From a checkpoint of a small transformer trained on Wikipedia: 10 layers.
MLP neurons of a small language model. Each row is named by its layer, matrix (gate and up: input weights; down: output weights) and neuron, and shows model dimensions 224-319. Each number is 200 + 20 x the weight over its row's rms, rounded and kept within 0 to 999. A neuron's up and down rows have the sign that makes its largest values positive.
After each neuron's rows, "fires before" lists the tokens most often just after its 100 highest values on Wikipedia text that the model never trained on.

L7.gate573,167,173,198,198,213,207,199,191,194,196,167,220,201,205,196,181,201,169,223,231,218,180,220,188,222,188,190,193,232,182,202,176,188,210,216,236,248,226,203,189,142,178,198,191,191,178,242,188,225,165,175,183,182,214,162,222,205,216,210,190,213,221,200,180,190,173,204,189,199,200,206,204,190,223,203,187,201,229,221,194,179,165,201,253,217,199,263,256,180,232,201,186,189,232,226,220
L7.up573,161,177,187,172,221,163,200,194,175,220,213,221,223,175,177,192,235,173,224,221,216,185,188,164,219,194,220,191,224,220,205,176,200,210,168,185,211,238,245,200,209,233,176,182,182,184,187,196,182,175,191,198,183,221,189,187,220,192,211,196,190,192,220,202,188,193,175,204,210,228,204,200,196,193,160,206,197,162,197,225,201,190,158,216,199,196,215,221,204,200,197,187,200,214,186,204
L7.down573,189,199,196,207,217,205,200,212,197,225,192,219,233,195,182,189,212,193,200,210,204,159,202,209,210,204,197,187,234,170,188,190,228,202,199,196,218,209,244,201,200,191,189,198,186,195,198,192,196,197,213,187,189,203,181,188,218,179,190,184,186,190,201,197,200,183,193,205,212,197,217,204,183,194,202,216,192,188,188,197,226,201,201,231,188,227,201,217,186,204,196,198,199,211,203,204
fires before: "==", "The", "In", "==="

L7.gate925,187,222,183,230,183,196,191,229,212,189,208,207,180,196,217,194,220,250,178,186,200,187,180,203,237,224,220,199,205,213,189,238,196,213,187,198,199,174,226,212,195,210,219,205,219,185,159,172,191,176,193,199,195,205,193,152,192,217,165,177,148,199,206,177,202,184,187,210,225,202,179,194,211,200,217,222,235,186,230,229,171,185,190,182,200,244,194,185,214,217,215,222,181,195,226,221
L7.up925,203,170,209,226,197,217,196,230,212,178,225,236,179,194,217,209,206,202,181,202,208,208,230,188,231,192,182,220,201,238,184,198,204,173,209,192,223,155,187,211,221,151,215,174,164,213,192,173,212,198,225,206,194,194,182,207,224,166,194,195,209,189,201,181,186,207,222,213,200,173,184,217,191,157,227,209,159,173,196,209,234,214,209,195,167,206,193,204,197,200,215,215,175,195,214,213
L7.down925,218,207,178,271,235,206,231,193,173,206,166,208,198,177,188,198,160,187,229,221,194,210,200,185,184,194,199,192,209,225,226,221,206,215,218,207,204,209,233,202,223,219,221,197,180,208,195,167,205,172,185,167,176,207,209,168,204,216,188,180,172,218,219,224,209,195,202,223,219,231,165,226,204,178,181,166,209,166,189,204,166,175,190,233,211,223,193,173,215,196,211,187,224,208,179,216
fires before: " ", ",", " in", "\n"

L7.gate995,173,201,202,199,195,148,215,218,217,193,142,229,240,189,168,229,207,163,196,208,194,193,226,170,193,195,186,222,190,190,200,181,204,184,207,216,185,212,174,143,174,170,172,190,192,198,203,215,176,216,214,207,176,225,194,189,222,194,209,221,197,209,196,184,204,192,192,206,214,173,219,228,197,183,186,168,184,211,231,183,211,201,213,227,239,207,216,198,235,200,181,239,196,175,198,184
L7.up995,195,197,203,221,209,158,213,179,166,213,195,221,209,192,231,210,206,213,202,231,204,189,219,207,238,188,175,184,195,176,193,175,196,185,194,219,214,165,223,200,183,216,190,194,179,198,202,187,204,202,178,181,220,197,199,207,229,206,223,219,193,201,203,188,202,161,198,216,196,213,181,228,183,198,182,182,170,198,180,235,213,197,195,246,160,212,212,163,205,218,211,210,219,188,198,214
L7.down995,220,183,181,190,196,185,188,201,229,203,206,247,227,195,194,196,226,198,218,191,176,163,197,178,198,203,196,202,206,198,193,211,208,209,188,204,206,211,213,217,224,193,174,189,234,199,185,202,176,205,224,200,192,207,189,196,216,199,206,207,205,205,196,193,201,195,204,217,195,203,204,191,221,188,215,183,212,182,184,229,215,202,204,211,194,233,211,187,210,192,207,192,207,203,201,192
fires before: "==", "The", "===", "In", "O", "A"

L7.gate863,187,193,210,232,183,193,177,219,185,213,236,199,171,196,192,195,193,212,209,156,184,211,196,190,221,178,210,211,188,201,180,223,196,210,195,171,234,207,211,198,213,198,222,208,198,193,224,196,186,219,209,179,222,184,156,190,219,211,196,214,231,234,190,211,215,189,173,203,201,154,163,190,191,172,211,156,206,199,188,217,191,233,213,174,206,223,224,186,199,168,241,218,183,166,189,191
L7.up863,182,216,219,189,174,220,181,221,185,182,182,249,201,204,216,197,225,193,207,197,192,182,203,198,215,215,184,223,190,192,151,207,183,206,160,184,167,173,203,243,202,207,169,198,192,203,221,190,199,191,215,179,202,182,196,222,189,206,227,217,205,200,160,193,164,199,210,192,187,218,198,182,181,197,228,227,216,186,177,191,192,208,231,188,206,202,173,169,175,223,167,192,172,197,167,236
L7.down863,213,213,174,207,229,210,188,217,254,213,201,221,205,184,194,202,218,200,195,249,223,166,189,175,200,185,190,218,174,221,220,208,192,200,240,171,199,205,174,192,181,202,204,190,198,176,229,207,169,190,219,218,174,208,187,206,245,237,210,228,213,214,207,188,188,145,204,199,190,191,203,185,226,184,183,208,171,202,182,175,183,195,229,207,171,214,230,225,198,211,200,151,184,206,220,198
fires before: " in", "ed", " to", " as", " with", ","

L7.gate640,196,170,218,227,204,223,215,171,195,186,160,173,185,228,223,169,192,240,209,204,193,220,225,187,202,203,217,217,180,185,182,209,241,220,198,194,178,181,254,176,146,189,170,192,173,179,222,206,203,173,220,204,193,172,198,245,215,226,221,192,211,195,186,190,211,202,191,206,216,200,212,183,209,173,202,210,173,171,228,183,202,192,194,199,216,222,227,190,228,205,203,185,188,220,209,183
L7.up640,190,187,192,169,203,190,191,192,209,219,219,214,197,202,173,199,177,196,207,173,156,209,187,206,235,206,188,177,203,210,202,174,219,198,198,234,217,220,220,184,169,169,211,231,192,191,233,155,171,184,231,173,188,181,188,210,185,200,237,176,169,205,195,190,213,179,230,223,222,223,194,211,209,200,204,180,200,182,202,183,217,201,217,193,245,218,186,197,229,221,229,191,245,197,185,164
L7.down640,206,166,215,177,240,182,178,225,180,180,211,200,192,196,186,204,193,184,228,185,209,190,208,160,174,214,203,201,221,210,202,189,172,199,232,172,173,204,200,214,185,188,215,225,195,211,184,190,187,213,247,212,168,198,183,180,187,236,194,225,206,163,210,200,182,239,225,215,219,195,220,227,185,176,207,182,198,193,212,194,214,212,167,206,147,214,211,164,193,197,202,202,211,195,218,217
fires before: " ", "–", " century", " –"

L2.gate1313,223,214,209,230,184,202,227,170,213,204,223,216,205,203,166,216,195,195,248,187,204,161,190,222,185,203,173,200,220,203,197,222,229,208,184,197,237,178,259,189,180,215,173,206,174,187,225,202,211,194,196,185,207,179,209,180,221,192,180,181,214,217,219,193,209,195,202,196,199,184,183,194,207,200,147,194,206,185,190,198,211,187,189,213,196,160,213,207,179,218,212,202,135,161,198,197
L2.up1313,197,200,226,214,186,226,214,190,193,185,195,198,174,233,188,202,219,213,206,187,217,186,211,215,204,203,178,180,232,185,196,197,237,243,215,177,207,234,185,216,201,203,190,195,185,179,233,192,209,190,195,218,197,184,235,197,197,183,186,201,218,217,152,207,187,194,204,209,258,205,208,246,178,206,210,202,218,193,166,174,239,187,223,189,209,171,190,201,196,192,231,178,214,193,217,190
L2.down1313,205,196,226,218,176,228,211,216,219,204,205,196,218,204,154,207,236,210,203,180,194,170,193,249,200,200,180,197,195,200,211,185,192,194,176,213,179,187,213,194,168,164,212,207,174,178,211,196,203,198,214,199,193,229,187,196,219,202,184,189,224,213,208,193,216,206,214,164,227,213,182,204,196,199,161,209,218,236,183,194,204,199,219,207,227,189,199,222,176,198,217,186,185,207,211,209
fires before: " as", "ed", "s", "ances", " in", ","

L2.gate1439,188,235,201,216,178,176,213,197,226,201,199,187,151,198,200,184,216,214,172,187,212,210,183,184,211,201,183,181,193,188,163,169,188,193,186,212,205,141,227,174,181,171,178,193,185,180,187,184,197,202,187,193,216,231,188,175,172,181,201,162,200,223,195,201,207,182,197,197,253,197,180,195,154,198,174,172,206,203,197,213,166,202,163,218,168,203,200,200,210,175,211,201,167,176,200,182
L2.up1439,209,197,220,188,205,169,221,200,179,175,186,225,217,202,188,214,234,188,207,202,201,166,214,160,193,200,192,225,187,206,208,216,239,221,158,211,203,172,212,189,202,188,200,228,199,188,185,206,208,205,179,180,181,202,172,198,237,218,172,164,221,214,212,179,202,189,211,207,204,192,186,165,195,187,200,164,134,223,223,167,195,182,158,205,225,207,177,231,192,191,191,203,214,207,187,186
L2.down1439,226,193,187,181,211,195,224,200,217,182,207,208,194,219,188,205,244,195,224,184,231,150,195,162,192,202,193,218,231,219,221,202,203,230,206,176,194,207,188,206,239,237,198,209,196,196,227,169,185,212,215,222,201,206,213,208,220,167,192,197,200,180,234,182,226,195,218,204,242,205,177,155,171,188,218,207,168,233,207,174,217,194,175,220,195,195,171,229,173,199,189,240,216,222,208,211
fires before: " ", "|"

L2.gate1201,172,174,205,200,161,194,174,219,225,206,239,198,207,214,186,207,206,207,194,206,239,212,209,186,220,206,180,244,198,213,230,169,222,198,199,186,186,199,204,190,176,213,196,201,205,186,204,202,176,184,206,235,195,225,219,206,186,202,187,225,201,203,214,181,182,214,165,174,210,196,226,163,202,202,196,146,210,233,203,200,195,211,164,191,226,170,184,210,195,214,198,190,200,211,182,182
L2.up1201,204,191,202,200,186,188,212,256,189,228,202,147,175,218,198,218,185,201,186,202,231,203,229,179,209,194,176,202,188,205,195,221,193,192,181,240,199,176,218,217,215,185,195,212,224,209,216,208,201,187,221,220,230,165,187,204,207,227,187,209,211,218,195,172,177,206,194,168,207,213,212,200,223,219,222,178,166,233,200,196,186,227,216,168,238,219,218,194,226,256,198,175,217,215,198,197
L2.down1201,187,182,215,158,212,201,177,191,221,214,214,197,206,202,171,205,206,204,233,210,211,177,201,212,202,194,186,193,180,227,228,196,192,197,221,203,186,203,200,214,178,186,183,229,203,191,184,235,190,231,202,207,222,205,175,206,189,197,212,214,202,214,194,208,165,225,187,175,230,174,214,222,241,209,172,182,192,221,184,184,188,204,205,179,217,218,182,187,207,249,204,195,198,207,187,193
fires before: " to", " as", " on", " in", " the"

L5.gate1451,169,217,194,184,164,221,192,215,229,201,209,210,198,225,209,204,210,220,203,197,204,184,199,192,215,219,188,210,194,179,202,208,160,186,215,225,198,198,198,179,211,210,216,206,214,208,221,163,161,167,195,216,181,186,209,227,199,180,203,214,168,225,169,210,254,206,209,191,212,189,170,194,203,221,206,167,216,215,180,227,214,194,200,231,193,233,224,203,232,250,197,201,195,176,192,185
L5.up1451,177,213,217,225,228,189,205,187,176,201,220,173,209,202,207,181,173,199,202,177,218,225,240,190,205,201,201,180,225,165,185,189,214,215,209,207,183,193,194,202,219,220,197,205,225,186,201,194,224,209,163,209,196,190,217,212,224,193,151,205,209,181,205,237,219,169,195,224,196,200,185,187,177,161,192,182,237,197,230,211,195,206,188,236,166,204,220,176,224,220,206,188,234,201,167,175
L5.down1451,205,251,194,175,209,189,176,199,188,210,206,211,216,188,224,199,183,193,196,251,240,197,241,173,179,192,178,198,150,208,190,191,214,168,218,188,180,185,201,212,175,219,174,238,208,262,188,209,228,179,211,229,177,202,212,216,207,187,205,210,191,184,199,193,188,172,198,199,209,211,182,202,193,187,216,185,194,200,210,186,195,207,172,210,193,189,205,226,185,190,158,181,197,188,210,222
fires before: " ", ","

L5.gate1332,189,209,238,212,186,166,212,148,208,186,193,206,185,221,186,177,188,235,170,187,185,191,173,201,239,186,228,206,212,219,182,206,187,170,220,222,219,164,199,159,186,205,203,216,198,217,220,182,185,144,180,237,196,207,168,171,199,220,205,211,169,229,195,199,222,204,209,205,197,177,236,153,193,200,186,181,197,201,192,239,195,177,203,200,203,237,192,173,253,202,215,187,202,170,206,187
L5.up1332,215,171,231,205,188,184,231,202,183,192,194,194,217,193,169,183,197,202,187,202,183,217,179,216,226,213,194,188,194,226,169,231,202,204,188,231,199,167,238,181,150,205,166,233,199,233,202,214,188,228,230,222,168,202,192,181,201,200,205,201,207,179,206,193,156,193,227,185,173,173,195,208,202,225,196,203,174,190,249,180,210,201,192,215,205,231,176,178,213,260,189,223,220,176,198,181
L5.down1332,186,220,212,219,203,214,175,219,213,197,215,216,193,194,218,189,211,257,213,192,182,201,184,192,189,190,212,201,165,177,189,184,195,164,221,208,204,186,236,209,199,223,211,219,196,210,223,178,204,164,196,179,214,197,217,212,203,193,232,245,233,211,224,223,185,164,237,228,214,211,222,201,170,197,203,176,198,164,213,195,213,190,201,233,177,189,207,201,210,157,197,200,224,211,185,218
fires before: " "